config.yaml
n_layer: 15
n_head: 2
norm_place: "pre"
norm_eps: 1e-06
bias: "all"
parallel_block: false
init_std_up: 0.0229
init_std_down: 0.00419
optimizer: "adamw"
lr_head: 0.00551
steps: 8931
MLP neurons of a small language model. Each row is named by its layer, matrix (down: output weights) and neuron, and shows model dimensions 0-191. Each number is 500 + 50 x the weight over its row's rms, rounded and kept within 0 to 999. Numbers have three digits each.
After each neuron's rows, "fires before" lists the tokens most often just after its 100 highest values on Wikipedia text that the model never trained on.

L10.down972:498460503500513579569468494453466525485439458502472572550381490441580504468531503496429485472503593551494498549531467493526475486461452523553568645508530585495387511548456505529475574507440499575514519522490439401456497601457507433471472501440470546446605516347469509526569618510505545557541529533437490472598521444434541609488531552512473480548506517482426493503482546473507482542540483448528565477514511554404515518475352476399476598432573494402556571544489496518434437519407540493520438526469462454542522403516544564488462494489471475484512499497511460502483518435547554545
fires before: "\n", "The", "In", "==="

L9.down377:484439495508455487421561451425430587562460462562402607529475527463611544432529534530510495483569587488522552494598437538521374542477517536586507524584574549435405512479421512491545522450448442453474510570500530446403459491430469503427423471439484528457517478378507467415511564449567547572455502560435482498501508509454522574492496478513468484452429555464506478510513486507477487587543527511545516510505543523466501413499425541452595502544631477456581566462456475553443388551499536539531522511456418453444473541509466448494510475489476471523521513543531468562507609519572545529
fires before: "\n", "===", "The", "In", "B"

L5.down64:518492491475539521414497503572462408520557514456487629428402465514569425491519409451494520570441449511585524457517466533450523460522394596487505465487601547597489491470513473500513452457516604518493464596551593556565512592574467539496589429490415562457440516497591471513444536498462481542450485549493522419486551407382394504481561533460571499526525548471498490503510500516584533528468569464493557458516490381485455484520479621521515562464570517506511501467522494452495556444563567523505474562467480526499434495493492493506552566547440409447435531476434413486452542476455485535
fires before: ":", " by", " of", " /"

L12.down987:545471477465508472503470452562407449487482492534474440465445523536521548537539550603498508548555593527567499535503402509522494510525440497537475551553548522519496536519385526575558548556497507580520580480495461437497634453536524498627468491464453586463565509411462457496533482449505507543541449526475408528490420434506482531563513425438525437449506535513436441471465528500560490420499590513476579573505532428486473530587536486512405474540587492443443521513517439456453463456603446511530466530367498404515425455510476525569511535491414657475465441467524547437484444548549492475
fires before: ",", ".", " to", " he", " |", " and"

L7.down781:561496566447370466542555542434530500539525473434501519538403446520451497531435532520470551546500557579546475504525395549514496486521508482493487482513544533424487530556442522476516401591567421498531557455535456549501461563502518446515530549487496583442502637425462468500471497510478497469478513490541488564505614527425492545430514534549583428488535536468494400481511406508462465529563517515558479479416509514451374542455481567484544572441527491467556556494360588494441427505537481615464447435479543500567503446383467513490454528494444526511479523433490632588460521499456497472
fires before: "|", " |", "\n", "ved", "standing"

L10.down804:577490451514545497539586570510389479609525474516466601519563492507453570455531465463482432388466415395518587520383481497524460580574450532606468464504469528512419519550422450421469576545540488557488567538501447493527575508595485614502509562533475485496459479404539522462510445464467520528480441526456508494521534489476527434424459469473534428511487501463469484480551445439513478434451489408541482460517500440589502587427506440531476440579556583559582487471584564501480403507575561484451487509487491535446440497517456438445523508548554485480469538576512550461589492508468559534
fires before: " |", "°", ".", "-", ","

L10.down20:495554447570543467592463539494506465541501489525588595526560547571416531469491474495494526404434522519495485492548385358448498622518416477430463566513421494479456542497473523479509549545501467549580614581560469508514523530615504486531434545499428535480589490477494461505431462506502559500464506561443516537497515492452492577453530483521477460487430567537428395530459379403476475588402532488514495470488546404563387547460481484496473504558519511452467533527550581518470431477512507508513505545423463520437450433532530448456537529534420580479501512507498624484523443492516532557
fires before: " |", ".", ",", " million", "4"

L9.down241:516643443478527588436525461601436489499482505567457511598427523506481541452550460535516536481444497478417561509576523497364530493461357551558444490476606481572600506533544550488542523473381530482471471483467507464452505506508549505585560545501488453562542416493532505481499371454531475501509479508578497516469484410498466472474470486491525557463564467456421499481460561429477469546477474531518548433573476534525490535500531515543541357484472621449514543504558524428381592513457482512483527405448558483463515534545434488514538434501564536428478490504509557550454502584501457502
fires before: " |", "."

L10.down185:507430519495505493520484439523528581545389505565491555529513538502564564451534482503469444465539493524474539500511380488544403503385508444576518656462504488484373492521412511527517549504497461537561465550526509425525400577372472407543442521495457592507554511447430430520495627515497536472556517565429462444483510481460573578492513560560550506574488534468541459490488512520527467556501447466553532506482480525477502469490391522439527528444562528459522531530510503527475403493433440518541469511460473489516549435530503377437576441493474502579582510431549466451543585426573516505
fires before: "\n", "-", "The", "==="

L10.down315:527576521504454575494451551580497445495549583461495558507472524476499498583588584479408513501491420470512465562515520530470507456515470538480501492561520529595437545499583592550492572603504470497499536508437459421497474388505477549422514490524427485496553487513470579497529500501562541627456570603547397377468450453455504474598478484518529504421487535448472478482525483460464527507479570424525426509488487463482552394513477484423494513501574469517504399479506561536498472490400498514505495471525509378476545423589444482520478504507538478350515522625532471552441423503517556445
fires before: "-", "\n"

L12.down249:546449531458537482492475480553391391459511507542463455405458491517531451486514560451453452515572442508542497504432469439487560577498477509534504591428501488539429520487486418504399519558560540471493497515501567526442508574527479505461486466442492516493501435503490560502453505528458624538276514562525487489528531487491544565539504515519462525514544527559549506450499499441497521459428486519532503462496557483478523539471541461504485473495526516558418495394524501435497524546777528463481456602463479454436474454573498542503568516564475454496482448538456466547499530498505617539
fires before: ".", "°", "'", " |", "',", ":"

L12.down699:515527426522495526454488518491563504508468420559572537489519459463467532449437459540526501544557502427451481556498456427513505473479404467546485539515559561489474518564503551512547534467387566576489562646499453508502527570584494552457458521515581485496467650435513522509546520473561461551420379415482559464444563498438441576516494450454499461479537484534463503561473471468418473544528404509492636510446488516555497596405521487404514492501450538502484506486459512565536414586678455552442439520445437481543467491488499499484510516524421472479501469586475557486479440575497516473
fires before: " |", ".", "–", ",", ")"

L8.down141:555548517424440478572493512549502474433596466459460636496476531560468439508582501480457549483497469517480527518532509565525429421522488476433615529473515441523470497581528418487517464497495468498555540505485427496474563490509400358550541508552426598470545533504496566429456611468539452538537455469495505485607541525521522580476491617445477489511566490516493506540510489575465451386505425512532602555462433491491534502555409490442534477401472498502511409489527480559403452565497604444595455477555534459542433498390566511520503505460458486465451545471476462474505494449566559479
fires before: "\n", " |", " G", " L", " S", " W"

L7.down725:508418465606461525532490555525473512413509520449474430434558501456483446528470466461512499496487409511419409521511463529489488564479445566555515493516454427451432497441468462565492465453624506506499573481478412477551453465570501537476441642482569493426540396510454477510477575453527454478524519521525498509585491509567503517536556554435533482589574551571584387491537526535481512498476477549416565481473530486489577431553430530513492590553539514522493453572518510445461457549441542487521488515397467483537544445619522491450514501468438572513661541415521415471499514540533584538
fires before: " |", "–", ".", " met"

L12.down212:480481487469454527549508449508467532494499473504494498515416458469523408523494546525428482566512561615476485467510528503463499529480484526539647515492557511512405593489535533488438523506386453585473504460499502423341503474480428502527527440506516523496543504439437553485523677524538502494503514513484464490504504500421556497493520506487536534515538532537484536513496524619460491564594540410518520522531475506498548519507442513340466601488554478404579505502442520517430449423498512424546437464479509434470492432533490541439449425547497544454515584488551520502503295530500564463
fires before: "-", "\n"

L9.down208:442459499544491545555385555584507491540523459524478509528531424545403542469550555534483569542446525441515421488498529532483497608480499543552478575448533582446495488538437441389547468447545458566475535529419511469506478465557544462550443578561457444530537441468475628526512467543479507445506533476513545458487472513507501507435488411455471518532493565495581469448515513576458490497439503511503514447487506444458571450592477490504424563423469436502459489540570395412545538577412402515422489506552408534493494515530473551521433639461580494488491467644611464463474506479477451526
fires before: " |", " 0", ".", " 2", ","

L9.down325:471460523516480480451570432520518514585466499588467498495524673542578538446533528496519485578548584542421552475536458448528451494399488479541498548484475519463466521635513526464420544518567452474548395590438591495467475548363407472504399485491450537479461540415492465506433619524593567574494432513491538540501471428478566541477489550505519469495505463496475476451471510509483438566455423488613460513549490425473475497538417445482545581550538472488538502470508444532480447498442523473581434527528519480421484493432516422407496458523461481592484545460524540477488521463531529576
fires before: "\n", "-", "===", "The"

L7.down855:596544485450450546516442473487500416466481456479532430508491496482579450516451506455497455525512420390557496477510511437452526530501468478553495562494473485581441524488508518475495495600576569456534449466576604551540549589458532536471535552487425413441525550442416523566477454572488547475460607511494520503474446441516455517415554411449529489431441548522635469582433524470443497476430570607521519485516518480417417526445524442540525460478580543556495534430552446560501544467544485514500533456452455566515479404574469518547460496476449446523525504521518524471535478544340621516
fires before: " |", ")", ".", "–", "),", "°"

L10.down724:569440447418450409598568505498483555478530498496574560474438492496522587552524548461452485485498519543414463504581499497506453625496428560543586557487489551539536464470438547466528498510473423580564573496515515487550561581441521529555486523504567532503538516402497423524410515464444494434505415439422509418517446548501560461469464471485466574540562531465504491572523495604515457523472498489471459506449430437571390525498441495455438503515519513562517481538461550524452474413508490529535485547366595465541482533536502618423584500453379620473495508512528490479423503520484463546
fires before: ",", ".", " season"

L9.down5:606479471479465480549468487452490478445612454443493459531588480495519545518480510416454517468495576405538437544578520484447478488423457447563512533606513479560454560533523588475453530529429469524468606493508478483469436393537518415489440528517534475462601391485482493499497537563566513563524543513525501431535485494506462560537466432416464531486546536566567488465551541472418604514497345501438505462483481622507513546518577475460486561527547452524478492528472456450475466494471497574535515564447457525466535526558489656444437523476466549444551395444525565495428538467507549565
fires before: " |", "|", ".", "–"

L7.down552:489498571491445538527509427429425478476570539493429491536523498522486553528415492539465446499497465515568581531452515390510637429540510566620533461482392403474497496504493386478457581487451561578490523390474505511485483553489542376499505505471493544505501431492498526522515464556460524465368542496434461560513561490495532519487507485560500405581407536522484515534507468517386523501463504541467510477518444537579443531492550567486519463500500553534457480582527446517526475415575574529473518641479499477483478439484444541524462534459440547577496434478575595560476453438612530476
fires before: ".", " |", "–", "9", "0", "4"

L7.down100:425550559550406523516463474472557429482476436494487539501460456511536523536479393471506569458578593484569492471515434438491520459531499527498538576465427687531526499499537581509437543528495433519570481458478496491507568507456479487480459507458507485434436527429491499589398486467516561513488485511508570522516494461618566457516614543527538441546489405510503461521461569489495372534547551488423408501486448465441513594480467578567468534582468471545430490526463656465481572495431480517491505492485540541454533551572429523438470454440444481430504611463501517492527471498435554523
fires before: " |", ")", "I"

L7.down826:620518536490466642516505507433546543492550439524424523479514508466476585516534537463481552510478482484527496559531511423501463584557518513481649550547551439558428478447498473479482457464532452586511572458488544409382516537525481456516469485429455451550586426491497493536441591455449509506498543494541407439551539488510414521461596476508461498593503558489489476527505464502463511495543358503430533512407446540425566556497445456433455482494462439545536489577505562500423470495472529477502410523547613498531411552542539551547505457563449553480485481563418563404486444449501466533
fires before: "|", "\n", " |", " —", ":"

L10.down736:571585544521458525413537458456488515433561532515416539586379468445501476483519449502530635516456495505571530535547540443484490418511390546473480513557517480477461519540466503437471542408404546533552496504510513563453494595484469445498424428484517545505507545456443583517487525502546484549545401356515453494509543500460543501452526541480484493545506429444483438507479534515475535502503507495576529464509452416496447544487454555435580517515472481513596439485477571371394549592626564534562519450459501519496567560508515514479432509546530431536510487360510546480510592511557452510
fires before: " |", ";", ":"

L8.down852:518516536512440469562489504363514528448610580450455554514543475511525461566567424579485517482515492523544526590523481553396470502558550445515537528477511518463363498509448503559498428599528439496517560444470497456504473527570421440472580545459574452484549504484444507525482524516497459560521479514484455527522562497520442462478478539459417498510518467549508428535525454496481443485580421471489529481542444631416505584513498478518440466443449489416487554545487627537391531432454508545487526484434554472561457471573445596476551485451403507500655469517544423528431467511585507521
fires before: "\n", ".", " |", "–", " "

L5.down146:515483505581416425559452540498539500438457510469530473487460452539502478503417497436519568541564539450522589522550441504536500507546395530516508563476531603548518481467470636542418498546523389511494445408537602439485520441437388464430552539588485574449513567452502498451459584397483479378456549513386536523551475497421553461468532536495510472532514451508551482546422516519499431508533476445509552516464535521459488528429514543536519514521628468620487554512544508505471501428469566536561497515469390447512499434508415508501521441508492548506535480457548477520404469508460583573
fires before: " |", " Democrat", ".", " Party", "s"

L5.down887:434487566445463508479536543507393453562499567543506510489544444560474551465461455483510549406445565467491540470525475475506491519496468605601502597591482564550457499471460515434546523516558524525482522567546441522413583541613453411503513512538467569467463588511486501486443523515474548537514575454519506491484549455458520498528517476414568547415514606500464434514427487448523430524485506512560482498559563325430535514514625545449428477470511529479462545485622522516446469518575408468473486498445471425554501555583459516486484539430467418460491549465498392493435565478502428517
fires before: ".", ",", "\n"

L9.down910:496486576517425532538442552506527545602524559541476541487525403422460478599561539466503509506480473421501452567545425413504538572488480516496539569461593388562372530538453505529493546534578478643512593483536566377536460449557394503462492509535472497467569389563449603508513483480461546507506517535395435475539509448573526436521520437458504495553485491493515519514444497459518497494523480495459522512488455477398545477611552446528433537474554511443452471549540527427469491521480399566545530457486572455458509486577524546460533547428485542463527452470564421508442467431501505474
fires before: " |", "\n", "|", " 0", " 2", "."